{"n_layer": 24, "d_model": 192, "n_head": 2, "n_kv_head": 2, "head_dim": 96, "d_mlp": 576, "vocab_size": 1024, "activation": "swiglu", "norm": "rmsnorm", "norm_place": "pre", "norm_eps": 1e-05, "positions": "rope", "rope_base": 10000.0, "rope_fraction": 1.0, "qk_norm": false, "attn_scale": 0.102, "bias": "none", "tie_embeddings": false, "parallel_block": false, "extras": ["capped logits"], "init": "uniform", "init_std_qkv": 0.0271, "init_std_o": 0.00391, "init_std_up": 0.0271, "init_std_down": 0.00226, "optimizer": "adamw", "lr": 0.00195, "beta1": 0.9, "beta2": 0.95, "weight_decay": 0.16, "lr_head": 0.00826, "grad_clip": 2.0, "warmup_steps": 396, "schedule": "cos", "final_lr_fraction": 0.1, "batch_tokens": 65536, "seq_len": 256, "doc_mask": true, "train_tokens": 247500000, "steps": 3777, "dataset": "wikipedia_en"}
MLP neurons of a small language model. Each row is named by its layer, matrix (gate and up: input weights; down: output weights) and neuron, and shows model dimensions 0-191. Each number is 500 + 40 x the weight over its row's rms, rounded and kept within 0 to 999. Numbers have three digits each. A neuron's up and down rows have the sign that makes its largest values positive.
After each neuron's rows, "fires after" lists the tokens most often just before its 100 highest values on Wikipedia text that the model never trained on.

L11.gate281:453547490523551554511557512510466554517472547517429467499454483423475568458464546533494492512499499431589559482467421436518500505509471509522527586505522530486510508495505449508529508484453539516524541490509460501541454515501459485484465443529511485559405466525497441510548502474503458499433493485499595477473506562503512530520519478527465511445500534433473478538528526535537480540415482452471521491550493486565424505567538442425541506535449579482545454486487511470541512451425482493503500506420442537508492540465522596581467419483500541500578530488552568492480528442463496426
L11.up281:507402492481506506441574475490467552523597546484457461504483476550487546506417571373509536517510482501481492496441522486534532499416508505443484406455579438522506510492543499522456438521455523459490469526550512474516523462483496554500483430476417448481492428510477516525521481496480459524463547480551514491535406492513540492517464581476492542542473495475445510563478585455444430537463485483551469518502470523513510503492499500502516475535456428526505491502480460458513526524445584534549426472475509493535539472418503468542514462511572517552512499532440504441580525543503533481
L11.down281:491489506537475474454507505534529458486478508486501475449519512402508433497516536525547466550545480551551517464503463546514434529525481566580520571540507563501507479491530449533579462526516539506503601552467532512468512512400467478472488531457540529595495546512500429443468546473469539479458481511480452490463524510501477491534537488567525458473482581553484519437572494582528505628441532481516497502503613555454461499550469446498490411451487512484469495518530505527498488549497509477450523452524444491582510487508501549498497477420526486479572521503510469471423524475505510443
fires after: " serv", " G", " elect", " r", " R", " includ"

L2.gate460:479434478428544503448501507541510488537520542493492468551537489491532480523479494466542489446483543489554490508523493510462498570520505548505493441536472457473429537544481509572491539499487489466518505475489514445546466489518465524516509525524484493515525482484556468506521521500522398493484491386504502467512522491529544489502483713557462493479532538526537503524504469500565546619516512522506493509492499517507488556507451517525538474530487359539457551499491480405510477397503474495463492457527488480466471474483479549500483524509480501520476495333525499498523452538486448537
L2.up460:507449498418523500564487480499509521447476525465482480424518451465481505474472495452483527470505471475486490552481529438494498538519508455466484479470477670497538516517577498469480480525516495506495506502474525592431546464456478518495494501513511513495500496518524498484515491497484441480618519510500468496510492482503543517572503226493529494508498504473539536513494515541561484464532452516491476555509475493489482453508389497474498483469532543564522519512534480473499491477513476552518493535526465474458507515541546501502503575500510510497539463503537512428472500513538403527
L2.down460:563541514538533510457492495506519420490510502513522528561489426493500464488489496441503551512486457546542505526438498494495451483444431510519475497437475552541449544516530512507520468518516489499480422521503471517543506509451480527518545558476447433413408517512511468542510482536483503454515481589421508529540488494472532529464517446597496528530519548494582443423495513493506525477524449552562530466492491421524533598480492555421541440536545461464474503448571494476425535437474457547551528580539488419526523545521531430441509520467549510521531509489526523520523578502569525498
fires after: " s", "20", "ill", "arl", " |\n", " bec"

L15.gate194:558467586454388499474543470440455530452481475426515433555528564489569541533520502539498474470495565507483391492543479420483540566490525489532464524523437444522463399472506526498555490495472580449526415462469564460451464554474569388520578541557577533462432499453511473552558561572503520513480476500483469493512490520495527445488522479492509517490556511510451481530459548486560447552509470511497446538535480480508569547470544542500502544527416464471553553499472552477522542518487502510483531484480499530517538539503537510493534490520518481493529490525489512521489513507497492535
L15.up194:441480557479474565485517512407493549479466483481532482564530544493498513504454496479456439468511588430498528438520588439471454482514547510530564500509410517461425487502500536465472495488445481564530493481403501491508502519484489526518499455474524549484500550509517493533531525501564436520436496454516513523512477479509545474514502470538399492439515528527542547453483496543486499471514568536493476475461477530476478525548573531409496502528488561513473551496417555535538590594566493499428570435585478440446488505488501491501510466511502495551520559472587552470457476468486504530
L15.down194:509521475547501541470488506562525552577431481479525496514534439520482519550483463440549490542452535560501523538538478578528469510486453479400485548547475495423503534552468425505567468544563409485497541500544428569522450519495476572483507517490456456470506476472521565429487538411521438489483529447435509529525478506524521475500550523462512379432521505500524517510465440522454483517477491524500516528499533485517461528528495502553525463509542541527559465456523460567559527508533499464473426507538446520435472475487524405429496539494518500477480425466534532469498481595513456515
fires after: " cl", " sc", " ch", "l", "ct", " Ch"

L12.gate13:484513487507520466582503492516496561481523489519463505466475470569523553522440481493474549477504603470603478534511462443502472499502453446582521479521481492445518533466487454499479455500490442474549509448524518510509498453546522438521575429536498455538483476486488518363526498536555554501472516543513611482473508461504537537535600484463518472496470495467524570479523477482499502511493485511473501558445529489524453477491555577514501545439545554551491473518551535509530445465475519548549439482581474485530498549479427492466525620461491535433486523481488484519480468477429409477
L12.up13:530466522459543535447491508537486539518553495482493479451528469450525463476423510515473382574519499484572489476537527580473419587548527519504475459520541529490503446514591542457440555521428476480496548473493490585527520439515430497440490495483460445513518474425525388514540520576529471418526485481498591504510525461510494500504482492533516509525483561461507548419471605517445515532509496534459498479510550517498537557512495463468497480475520487501501480485528435469533525469399543461544516498486512494534505479440555476526479477531520534491462455494508485511495404558469503424
L12.down13:520484532470540479566501496442517446588529454491450517450475555555468503426490518481505458545463485488550559503565497540505475555494553548418501442549480472478460460495490500463513540529451486443499540473474543517609444433468494488514538462549493511551491524506510485436554478514547475463423523501447473527610457531433468524526516524490504553468380506533549519537496454530495484546509495489443497449462458499498540513494524483492526500501508529522490479473433563535519512434408496516500470510484517553480531519517401440452494597552520453503504588541511554432480489511486464564
fires after: " h", " l", " L", " g", " H", "H"

L9.gate136:482445517466419429491496435493469545541549514624500485446506485481543560469480531444490509534500510435502461512491477515439537545494497530540515543519447626463500578558468521535479502528515406477533496467477518540443476477466429493517446468544513513556461446479526454420524480461541449479430502552496461528435482479503413514449475491444550463538578520540485495483524533504533554475513435479497475479479559522534503463583537496513441449505517498496510464563451540443486493452536508472469551473499471505561521384522488453449537480479512542503518479533457505532428539460486494506
L9.up136:558500503531463439501505468539446518589487487516466486406512509531551514546480495519436515494501497480549519444538488565396541524475452497542531470543434490492486506569493506526450531478514431546579463444501532491414495546506488497530425510466494498507468554551540478415437465479477444538456522560555490421488461511507472558407527498511539440530472499535486486519550492527481466523522487507525508473517557546529557451554537554475434448481512484458461446520478476426496463518456536532391532457511460572457548450501457516505559479506557582497480488540475502559471495473500504427
L9.down136:500559509510544548473520572508488491445492462367491508531497520513449411532530525508547505493562538554497523471517468492576453496509520471449443496445524395550543454456498515492464512492511587490452535573522488423587508508550525489491536525480517515474544571548443497550439503497481522469521470457503536479560535467534523465544499513547461444443465506488525481490464484431492507473470513521458518475511417443477443526463480477521569538466483487473501533437539489550484530522473520559544448534504514472476514616473522481565427503481449478470449541432547462467557426510466540534
fires after: "20", "-", " (", " ", "–", "/"

L12.gate549:495470528498487542512470517501455460449558456561463529506620489522572491537535448457521486542513527450434509533478532472577463528554533472482524473432530447473563475468562524423457525507522484497534608541510493495529478427489497482540463496434494564479475501497423533528466455454504499536460492444487529469572563427466447500534488500512507555472495557538542467491507486530498511474473454364441516473443467462465406425551557535521465473518475503444519484484533525501513508523503494543531396537488526473463459581514548513517440509499499478496523469496537507474450574488456517512
L12.up549:569484489433500512496506430517503444535511402522569401512467447533482452558531526468514561456451443482488527495507498555455517490457455550484564453509513508569488497470535528574526474476466500505535496512461532458497504542543515511524514447456460481407478563492521474488458501447529583563520526501511538531579492403482457472505528544531511554505471468488506487565445507492563512401488506485443489562484498514507512519468552571492487458523482546503475503555480519483522466513558500502508476555454523386430465487451507451511529545536468500458440496478440555459483489522631526478
L12.down549:514473490581493451479514559503479546498377498525523454532486515537438562566483516496511499510545510513549435460559461518507480496499483508449541587434515495450528444539501476566472431502498488505511557569503469492516482475519512508473675447523468491451507517487514497553543511484516563501500455523477446483533461455568484467418502463493442515516496414494497525492421501514488456486492479497467525519530563516574497504478514467523461470572497554478497501515405537536598523547522500523482446469465580480513513491527506541462484502498407544502449514466578461478470506546448522541
fires after: "ol", "ell", "vel", "l", "r"

L7.gate205:474527498567412551495465484416465538524533508479412550479471577449552469427503513428516539503519487454523460520483444465489463452438538499471439530525516484398508511554453519552472533465454483493484535547408560562513468529500449526532420583505575439514456516472452466482535495485577521534552507544539513507547539521512492470449463564447488521515509530472515480559503484527520501577491407562577492488534518565559500516551557533523528514484525460508516425505444514461507490474476442551530494489495514517482548497525452436459538475479522542486502512514568471545504476429465505513
L7.up205:516529423537531462478511432495497475422556559543410520540494559551559459521372488510482510510439491480492528485468460527399454464488493454385504515545438504506493489460468475539493491528561512560533529522493520426594510446550564489538473486502474488539485494442502498500455494471515468556429539524481505489446447492417426587447494500479451523553536480500478544505554562503513518509449474528548510454481599496469461496497566459486557539501511511467443540520542479433461492442513461484448489534532501478482553531530493495475495531516536550529554519555442465494512510530461517484
L7.down205:495460511487517483465479511471472537449522586473520525504413514486487429452553517471547475479532517541531518518565431495501528511533548475496454532541514490544516577480552520513432505553528530495517492539461482495473489503507552503351526508503527494498536513493463463511457523533573527464549428474434452542510507484548540475531507537535452424454536520441471434455435468437434505522499476380478445503478436474514458467476502496486483491464506507498478500477539512595476544493464550562566570468490462556555484590472520514529435467469568549473530524477459476487428508459448542554
fires after: " (", " \"", "0", "-", " the", " |"

L12.gate544:552550532489482478481425489427505595511525459580503576512415533539567524511514528466495484513499511408473462504487478418474486505528496459453465426508556494537476536567410533478521508525484467538452567535497452444543481524546487488512519452563519549491498514495525473546483566524626501513537472457495455499470496431424448529535375512460533511526536422534524587541462564516515463512538558482520503548477495565517531521555481507467454538489439479543501485549524536498507522503510509488491477534503552450545551460478491473496515484460432499504451483525417510473490545525484516545
L12.up544:431553432501490443472526497508504533539507454477454489518463510460506501454454538531449461501596465476564548547389523450506472529450476453470599503456468482450448502536529511517520547546496557492535568580502429517564473464518513541469451468521586481517456477510516483552517552467525489562525559494493478437446478531460407482478517498511481480494528467457503494500442541514606480451485549429441464496529502423557493463508541516519457488474495512416510494524503471560527474499496458515421547546499479531457538479513573462529549489427513512472466452485550475438529509435475513539
L12.down544:449495463475514585482565516533490480503483487537477480479488463491455492505509585463468506482443456533461508494494483522480516491531452498518529538409440667507560521431570476521570528472502462424561438430471527507561513492533503536532539516504531507501529489529512465535521461412477452461396514501535471486502489505540504443522527562495468494476484487475530540569518495505518534371533478459456523544510507508547492526519566541584533502426507456532507582505511435504514480441509440521514531540478504518450541510532525524454566494448514536560506489548492570516469471540498563537
fires after: " C", "C", " R", " the"

L12.gate531:511520504478462486458419488463421474476495547542549475499579520499528445459569462495546516541491525517449479524463434509477520500506550462549525540489498517568550462435570493461468490448466476508460502510482531455489527494504476496422574458495545510533453502492555494492498467532484515516593494351458475527561559439537511531461491515456494502504433546468552499550495503502444508374434489487558467498512565448463460500412484495500489410465532452423505483480378461461531551427563499525516490487533479494462500490480545508501478557505509474509490496524490490523544515423505507500
L12.up531:513510494433526478512491528499516493535527432415506525500528507561418466446549486479529546457528431501565459486588570526543557471558519503435501486513488482433514502522562544465519503481520546493519439435398532451421486475478491497489520483508463486496442492473531534460514535549425522565535535480536531526478450544511440547463532535592505483533509421490517422518435539589498490514440444495452560489533491524446536472482443541504493464513478542478566482456479519540443464452517499505484441534486460408515517506512461509492532497474542454471527502521436550522407499410491530523
L12.down531:483500470484528418512514532454548500456561386474483493510458516526417496528483475539547518544549454522520533424540550479504452426409476509443482537487490397512477432548482555488502494472479513493569516522517503437539515479512458495552505529466512510490510579539522442472511550514515541515558497509478526475510560535525503471520495485471488491580519511473403587469444470501527503493597542563499549487475504453553533449535549460559571453452496448458491516517538520529482516514541467519462473532536539489491522599556513507427541581458509509464504560511484507471537522544562421525
fires after: "ol", "ust", "il", "ell", "x", "l"

L14.gate67:561489584516487490549492413488466472469445498512488532524532527496525483517535494462513492497521513472452482482505508404551501530460510545518535487460520445487493485473480362436495480480478555440493504588546479518508544533449468570544488473506513491496531487515549512546521490491461535511504499503448465495531535535533443570540440499471591504498492516483472484544504498410548501487509500502524514499516483559455581500480512453527544557509360493526540492416418478417492472467495548504486472553511470521473496495462493565418469604501450418544473465543409488523491543480474429515
L14.up67:530510511455551486477557453424446514459479465518516489520607521467496424489541514420498501486573498484544466512534536553456528527588543506478493487489523438479592529466542504464522520444526491483421588564507565512498525425520496430521504483519501452470478460481514548472497454510529500465526503512463510510536530446503527571455527538487517505540569489603489469408433505464484535518487513506424468476542521483572513437484577543585493510509494579527511552439501477489518432467452441508491463500465537440491528501569556464500498486486500445444458466534484495565474515414509477491
L14.down67:452494497494537537496432476415600501508549508486411584532538431504552508476498548472518528551452465577566437474495510507499535427475560490508531539467509530500526485511500505536485436412490529479465554525460516502404539527513511498448493526531462453458502475595447530576491479502445483543486534491562458456509451476466463477492477427475488487515488528512516531520527439494458511509486425425463536508486489462514470440426487474452432429546437468511480544483491471521409473501471460558466531488515502429500440499478498481484496463566426472497465518535402509550503524496508505574
fires after: "ro", "re", "he", " be", "or", "oc"

L12.gate469:571493509483521574509485449499544450414504520548526432510511571596564499462507481468532504485498433491507510510509508533499609479458542575533473446463511471539496467494524451489515466406479513490498485559515464557535549470522430431529554530462475555497453457516528501473476546517487517491518494515516471489460528525526502474447487523448505437501450441451518454567474512449539517437505493491532517414549461489422534499451571522463514491467405522481432557457504470451523521538509516499457483463478527564472490588483510452499521508556418515510491507480411500422506542549562424502
L12.up469:510545452494530500497528457521508501494451546555506511479528507561526452447479489465598502549485522505535518541482591412465436469524453500516470507435502562518542503473580495438517521517469530503517546506545466579555524571457540509474444440448493440508444509595432579482431522469405493494526528561496494471492453541539546556475583562530541442499533416489542448520441492404502481505554479513504499459491477476441484489491569532515503500530482531498561564550546533506521473524480477510488497485583441500518442447533508549500500494532541480504477536532452482535503550437498547486
L12.down469:498534482418495499430515523450488454564429506499572502554432473502426435495580443589486451459533516537476583508552507497430554471463497524492533515535509393520448551520482501530456477451531476496471522498459561529461489466422557501491536463553519500484498476514496570502435441517496557466501474558508455565485504485536535434474528446448468567531542501436537510466468460498482490616505511503446455510509518501457484519463457475492433509544495465529578400482491464469565528463450487523502517469465524506495514516525506524466550491572471454475515510511574538494503452515483578499
fires after: "e", "o", "te", "ro", "re"

L14.gate160:477463479526482510512459503561460504547480517518510507478569505549503483483569430462551499503501498499532530508453480552500470533605466414469477503506493499478499497504536470465516521578437494496509565479570490450499475454447507538449524490537533519488479543459510564482543455530432465508507468451490509479510465515510471584464490513525483470468504493506544526556475428469416502487487418451414462410496506525488470511458466551454458477575578526531487511464493548485497457459533484576494503538518583482509533552501457499491555531575543491527473406615490486419559552398488555526
L14.up160:430484441486547505482445499528473525488546510456543450550497488463462569535494510475506486480501438566496463553477494533553457475508501479559484465475515503509599562549475509457511600490526543495472582463521520476467506561522573546504459549547555507549405532508446494483416534514508492477489541416455589509499528481488530503428543524537529472513500519439484448544489510537508502494550472485537504501456378479510525474554481462536468473506519511393464383523495490459516472496549489494511477441525473492444515528521537500449485475489492460359466546495534517460506514532507551462
L14.down160:528508469502491494552515499471419518455489441464497551456463473598495492577522446429493496528475456500431456475512591510457506495395445511423473502577475456485433484493453551515515486562556522514508504507475505533549582485530529421546581476512531517524595504462529431501483522513542507467506480492522474495500559474533497521555511515432471437463499476452450533478469518512522555521527544536495488426511412508499541577507506521425531532489407546538569475514471476474497517437459464603508552547475505504531477501515494515520481498493516476514516520422494478481419496542486432446
fires after: "rib", "ol", "it", "ust", " comp"

L5.gate49:447493509449483469510431494464443483495460574527559522482499580552481483455495505451461533520499521469483537515499464551496493542439469515444523535510489477458447506468518405488491564533493489469486535502436438539578481506521447512470486499498546526526452456490523467471497528562526468477476482498504520426571395565483550530520488468438497508501471540529424584500469549566453464477500507499561572543474627509527520503516479493484556556493504527490529464555564509489465506424440537571511571584461483490495502505543467531478597515492550542455528552507487562431556514450519530495
L5.up49:553452529493443486496469466494533537571581570498415542473618519485495556515501499528418459548521458460437483484434436448489541455495485527455438491476436514473558469487440513471479545504452505530500481593427541490506487601534507486490516536542469515586494475482417523512490477523501500448515501404459505511466491519474497535482515532459519525593556511473502439471537492441516516459514474520523492487473514570505518502545523498500535506419498514506453486504522524483475490512572481477491511524476441404512478584521471529457491503547506494480499500575554498407573429481438484531
L5.down49:519508474527519459530430473492509532558440580576495588532465480542460516511522470482450433545556508446529519521517416502484558509469507464532498495522514506490545522489470521409478500477494492489488528543511492485521462520553494485420478503525530513589494461505483478498478434505526542432549566496506525536475530522511555549528476605471537442479511531495441456429519481540523446456528427530565517439509458551514465501593508540483554513377463496504566452475498534446487515566489464495507532509442460502493409606521494469499491497511507512482494515585543510417529469475433502542
fires after: "20", " |", " the"

L8.gate338:525459537457413512520486477425539483450596510523443451503548487444477482469573481459541443524493519482619436510453478478512419535563560550485398416495433512549477503552505522559468487503471518496534408482522502512531442486461475529545489485446506481515431475519528457450465490494504502527487432538499458451475538503492495432461562505496465510521493519495494415527513587499505512513453422524475507539560533483545479445493521506503439495448494510443486520417537516470468411519489459473461462509558482493484570476508452485485482530501450538506391465511457550493488514465520537510
L8.up338:449434505473471538527419540468502459508541486565493452540486555526565521501434592483478474541455404477510420488494474560450500466426510483418429435540523552537508517483570430520514466478523506473487532458516494405525469458414547504506439496492488499454498494476545488506525426535445509542486507508452464486499443529520475509430455479547479501444442416467515578540509578433458554465559507483476457546529518461507506517447484492516566516507522475494477519501443452443546504481540498524563487483514433493536506509538484460507506457541522464434492462571539468499533479519590512519
L8.down338:510437512528509525521484518421513474467504491459517536486500508467465429495522556518498421502491442456534417511417457458527495539498569465564419432509442432558513503557534516442458520487519501462528482502491469499461478485451421498594504530490544535500500485548435480500389452464511501482504451507492464504508506500608348488477482521518519415512494555452444476484548462453478549527577490556541501537528520528533487505456482495483488556446514512514472501549519492522513498481504446562544459501496504491498559495501433542507513540525468495536418515491496533517417498489434483590
fires after: " \"", ".\n\n", "\n", " (", "–", "\n\n"

L7.gate521:519567496507484565476505500450421539509534470484477471526537578479422464470475484479526455441550455537455562435511473562517560457462492523469525545554493520551411468446499490487415547552559497517496600580520537526534490532434429468448394450474509497441457529520563462552503527519509483549531490515588542480590474500464519523495539459454567480549457502503507494509468496487530475486495526546552535570528472512467471519605521518545518500462501479514556475558465499461502477540507449543508540493431502467476519575557468468475496519495476516541505509461509518543511520483408475499
L7.up521:532487416435525562505516426511528519450531527483450476484508495492511510461505469512490459484496489475622541518451516411429474455564576538452501495526447501519453527457485501533540542528481513560520578454507464539498414511457484501506497412465519484483465476489556532531443519509544516595528474448472458474442473510491512497505503490495548494435566496374530482511456470448509514530488515553422508557508583532510426506507486524488503487443499522493505480471537534467481421432601430474511457546476518542623516493497492470521463533514474485531529529492498432507526465515535523535
L7.down521:451485549541498521502487544573448504501469481544483478478478528446512510535510439490462470468516516507486572541579475430514479571455488488506468570507512474483478517469531522491479430498543482498553560517488521469501481504541515512460498504541542491434526527493470460532470504510459472515524495538487522497431585502521554510543550486551514271473444551508465499465510523547576484436520513505497541467495495412488493468471525509507456464414489463508550499474464471439489523583488536618524514506528482470457550502510476444531496474492582442464483440490500551504488458533546456454
fires after: " (", "-", " \"", "===", " un"

L2.gate149:504467525517523542554491505481478485487547459553431514430469479517460507603459454523395455450476506475515494480556456494501495494484512504457538504502466488528502481456490517457494497482489497538563475518535509513501477522581480490508483479521507491469483479516446434515475478504541487469464479472473517567495480519466481483487501512645541494491464503493336504526487589466452493570465502419473514557494570489533483614481480505530443591518490360476495591501514486502501538528507529483502449476492483561478451494409534529506450464498507521523510430494526498515514458503491409460
L2.up149:469465484590470528518492500473463462468490534468469460494472482489474488425477525532514501499521489465501497532530464518488502516504479505498544469536473639505463476500476515512524513511510491504496510498471516512486539437511466528511473526543513489537515484557425450513520464520503490501497499486484465578535501556487512483548473336570559508557383524476609540519521455545513465454493481560500459569535511451542524485485471503481569527480496385521608471463480482499484514512470507466508511449569494515528502489514548477553511509457504533520515330605515490548486465485506444479
L2.down149:528551545506508451513476460469507539498433531503474589541451497553509448431451458495414516532486464519546543575553509505510495563510463490495503459525516550497528480413471474515527449481460517552519434425463568535450457413495457630519495432505395490439527525494539484490574444453443462509491515474600477537571539466504468467505488534468478440455514495475466475498454544491482523476503482480497538446515420472509418535573483475502488519462484465517444520528524494495462466545496455543471525489440498515536475443512515503488513477431503563564515476536479483517550497451564544493
fires after: " ", "ill", "1", "arl", "res"

L10.gate512:510577525460531496546513518468512575449512424508483485514458467399531566456500528513484438515431470551466477488401494456512480430454493467468481649492523455491486500477422541539508519482564451507543558465481552541499539489474525545480455481498539485512443492496476518451474563458537537523503501585554576470447532423544476500477543481491503511487485520491451379546512594561525538502492479513484499502544525434486478482554593536559493482477496516459488550494536443497530516467431488501523477506551505517516512549511415451470525493500523450478498540461534539507487557468469498481
L10.up512:522449443538467505498501429460491504536580470495483509535537564534407508533510467550501535472507535447482483428454460474557551460491450486515472465482422467587486575554502502437463476525480567511493461544518507566527468492488457479527484463480439543510408545509450524562467515439485490476496449463476520472415538476463534573462509455502478513530466484541504514463413506423524482458471546410498461496573460518464530482440522496507424530476542467485474474472521514502517493546504556515448482535503509498526512448461594498503375465536466530495550568544490492470578549515465504506
L10.down512:515518466468513476520507505443488536462440459591573504497424458444537487545519413566442473495507499497453460535433483467518514514454492529453490576512519511498516548490473516560548552504548551509559544524510548515473541522509526455470553395430544495522507493529498484428523479488475455496528512542520531425495494407521477453521472457521501596426436458515495454537520565581480506530545485528544524530441495412533453486582565555541470513464545532408564546458490499488551522526464533456459418472499543483490476490508423474477494514485494439473502478457512503497480486446504513526
fires after: " (", ".", "5", "6", "{", "0"

L13.gate319:546541519558539452500551524528413508457571490572483483505499492568448457478547567563454512502539527480506485455472513453476565525524435533475489547500500487460505452508453481551418516453497507487497437468492482508485465519505580511494536494476470508486477484528568455480563496558547520554535517492432486460510544488468564505471528457544448513533488479524499521501461484513488434509469467494470508414499538591481483531431576481557534532511528468498506465448498555524592531532520522484537465506578504461507421507426498481425467542504547561521438526596425516510481540525396532425
L13.up319:488487417447572495494557537492507463496597505553578455491528446565496485511466442483554475490489449522510511452547433512543458521442459509544533469520576465525519507506525514483496507505523442483518572486516575466530517496505547529402488523551496503497579436536493488477537495472495419454539538446483540447524470534508522532533523516449503533504528535469493568429533519530479446467526527470410545416558454500458475497526510525450480534467603519509525496568568390484522535497521507513576459514559538531466482464551480506593532521481559512525496472532436511489518428514521501479
L13.down319:501442536471470556460485528535551437529517520475541476497525587451492471450472468438509474524556413509538484438510483554480510487535501459522489484438490485483461427520470508507464492488536497488515494473469498451466453507567497405525546447572536469501468537476470524474468518443455432468562562497504510475516513529493529507548512559420467505456501440498486564441483483464490496578515480520499532484439524561517516467503499491584512520528392510428512456498540453481603464471463436574487542543488513468504536474591482534554548437578541481449488535525580542460584526515520499469
fires after: " l", " se", "ed", " n", " a", " L"

L11.gate395:496527475416461534566556458564478485538421494469471452564552497539494540534585547538562516580464478546470514490564559508467493475530579477462494522579565465499501457493603581517517508459470488507515517545468503470508499476525507451502483490507511510540466529477558545454480474421474503494485555518482470473559475467487525476493474496523485560414474515533448428579433523493500539478504447473502529434538490441497465487545459512500507447545571543552441539541527545468491525486453534450490511584424507519480591558502455532444517492536536461469481463542498506444527520487529454569
L11.up395:500444505512533475470463442445523593515521562505516415509542552576504484535543497543552538497438561512505525465513459432473431491521516465567504463534448458561553566507547465423487493544525509554488550482472544509487529496502574495498532530443489489480489510577508465516434484462448423495513486483457515554527470550532549501549574547427496514495467461486516515476522514479442475510505531479546454519499451540451500545509437509489467476500510541425432519489502446568504454603536553520520548437587474430513495498510520539507538509437419515562470489531465484442505480446465474433
L11.down395:530482508480493490550521522467548464634483497469451524535511492485564500467586427557482473523505487525541565533536526457460474443500506517504498530526490401535508465509451479481513514482547478485571503521577472450467509537475522515504482478522462459538526466525613523479575493451453471472496471548490559422497479432552497545516467468566476591497478503452430490480477525506533504519475540530530561532476464508493470524585473516506420455486465494511482513532404429586546476529509539467502462526462432559593496538534433531464438522469483483489552458509497526470502527504459494424
fires after: " p", " H", " h", " P", " V", "h"

L12.gate282:463465632501488437518494516453467518439445567520404539524469525587520471441461532545489439548546537448495454521516480457502477506463455457527531492511520567495491505550465497518434574568537499488553553560466449472509501532458529559480523441509528481518504486556520529444490568577499498486503507501429465533544522475445551465553510480497442481477527510504510559519513540491496575522535537507492542525449446551477543435472483493540495519534442501558469495516492535472543473564479430464564456614534527482473542446508495553480487460459498565457443442476522511540541444491465541506
L12.up282:432405503482487408490464519467538547460490481469409501486440450538499483472508487505511570451584507446551502503530497435432431538482479543466514452511439566436435537492561486531523503471508567503470510511493515474606500469501517564482483480525454508497467491495498531500516550553529525501424456507482444567531465502483468422521454459473499526496479415431480467538555518501501467497529529519459513525456560572497526527519594502533510510581495421540422516526482520551515482477540510524537482474548504519469537471440463564463527511439461552473489447430481534475507508474435424480
L12.down282:386452443404503438470499454500518486507511475512499475452399472527568451518536546491530516479457536451534545473513512500523462508535512494526520539439447553561463480501490481506519517477566481480418580481565530504531453555453553529473448460512505457513466457537511437513526420457456479542469502533539489505548500482507505435451474535518566461551417482482485574539529490456475440581542601485485498490474452480555558549481582498454523490507557478548467488495520520521500481482542429543492521513489504536438548430488526474501527519469508537483533515520472515506457494613477504424
fires after: " R", " C", " r", "C", " K", " G"

L15.gate449:493538495484514510504488559465559467461473540426427443526465499562476509528469532495526502538487520414443492515491502529540466529519555529570459503508472508471447448508521498495467544530521453501561457515493497518496486473512508501525580521542550438467477522590453576469477494524488551509504565409511513430562526602469552532518514461512457492462489507538438510543461532461480565563519503455477498524510462442486566473463449468519499456536494476532498482489476566411511480428424467535526484579462569444524505485427494532523542514517542466462511424532488584460539431417527435531
L15.up449:466429452509532500444498515441598442516503521558489507463496568508515488524471501499518487555454554558571531476494531511469540463575521459491519536450439425450557562460511498531494543529414566511438540497468472506509542484508476528495534475414479471535539462509519490450481406535583494516412454510494562507471441496506528541525532512404477489553535498478486465476464561490478467575466516490488418483509508581522551463509481572473470512498506496361486513533504497460531473497552477569536537447459463484504483492471506560505494488552460500470544421496545481460551449487507495526
L15.down449:533495489587491513527492559391486451548512515523487502516459529450501506483484509498579473512522538512526509385516562513496598512543483490544496475571501512444532455553540535465510545528488480495477479530486436489519474508468537544507435470516442459465439465613510619429475448503507542499449544511496522519520504586512489543493537511496601503518446436415454513547504488524512510564564532556524453536510438500527494527421504536545521557547502450508526481490544487492551523426492477501584536530492541531529499480498541470469499508420543541470469505545499531550492528437515461495
fires after: " H", " M", " G", " P", " B", " h"

L2.gate195:533469477440522456606478512506516519486525447545537515545494441510502484415532474485557450489518526587525461563506545420498478495529525484503572498506519413487529533498399513533508499473494508508483484499474486538496512500499499467527479471483457495540520505563582535493489528500502458451521453538502508402508513461510487506479516495435557504485471481505517448536483468452512551421561519502449528534511454475480500407457636514506479454536474549545468510432550515553494508523498501476515478581464475514557508523502509500515481511483444506462447474308534501484455556491421526491
L2.up195:496521517445505504459459505487461517541472502536567512493501500480425502519536481524510517478491475496486478467582521484554506446517458405534544469509568539505490484471474469505524466504475553479476508505521519528422551463480524480506494472528460458526487523574403590486500504490446570499487452504437477470514547473479486535467549441574495495537497510458418558483457476499616440461511471366484477410508506515490532547481487535451464482478508552539477475451474533601443505650509508543478497498463461484522538505469509479513483485519544460467499469578488550504493598499478431478
L2.down195:548472536491510467491496491484551459461505504470499496514516486522463557492561480448521572499513508601534454535461547449538503544515450518568542527476540489501521453475524561543480515498596458555561517498516473566511517529504453442482458508459525586540513489462531515461499495503486602499449498572481486517527491473544444427454478492587529581486426513532503498496352488485500461517529490525538460551542497466490539462559477513525514507472544594483437489424549511471433492552498552502426560516481426480456528513536549507543541537480512478431434524471487545478468480491454536541
fires after: ",", "1", "3", "5", "4", "6"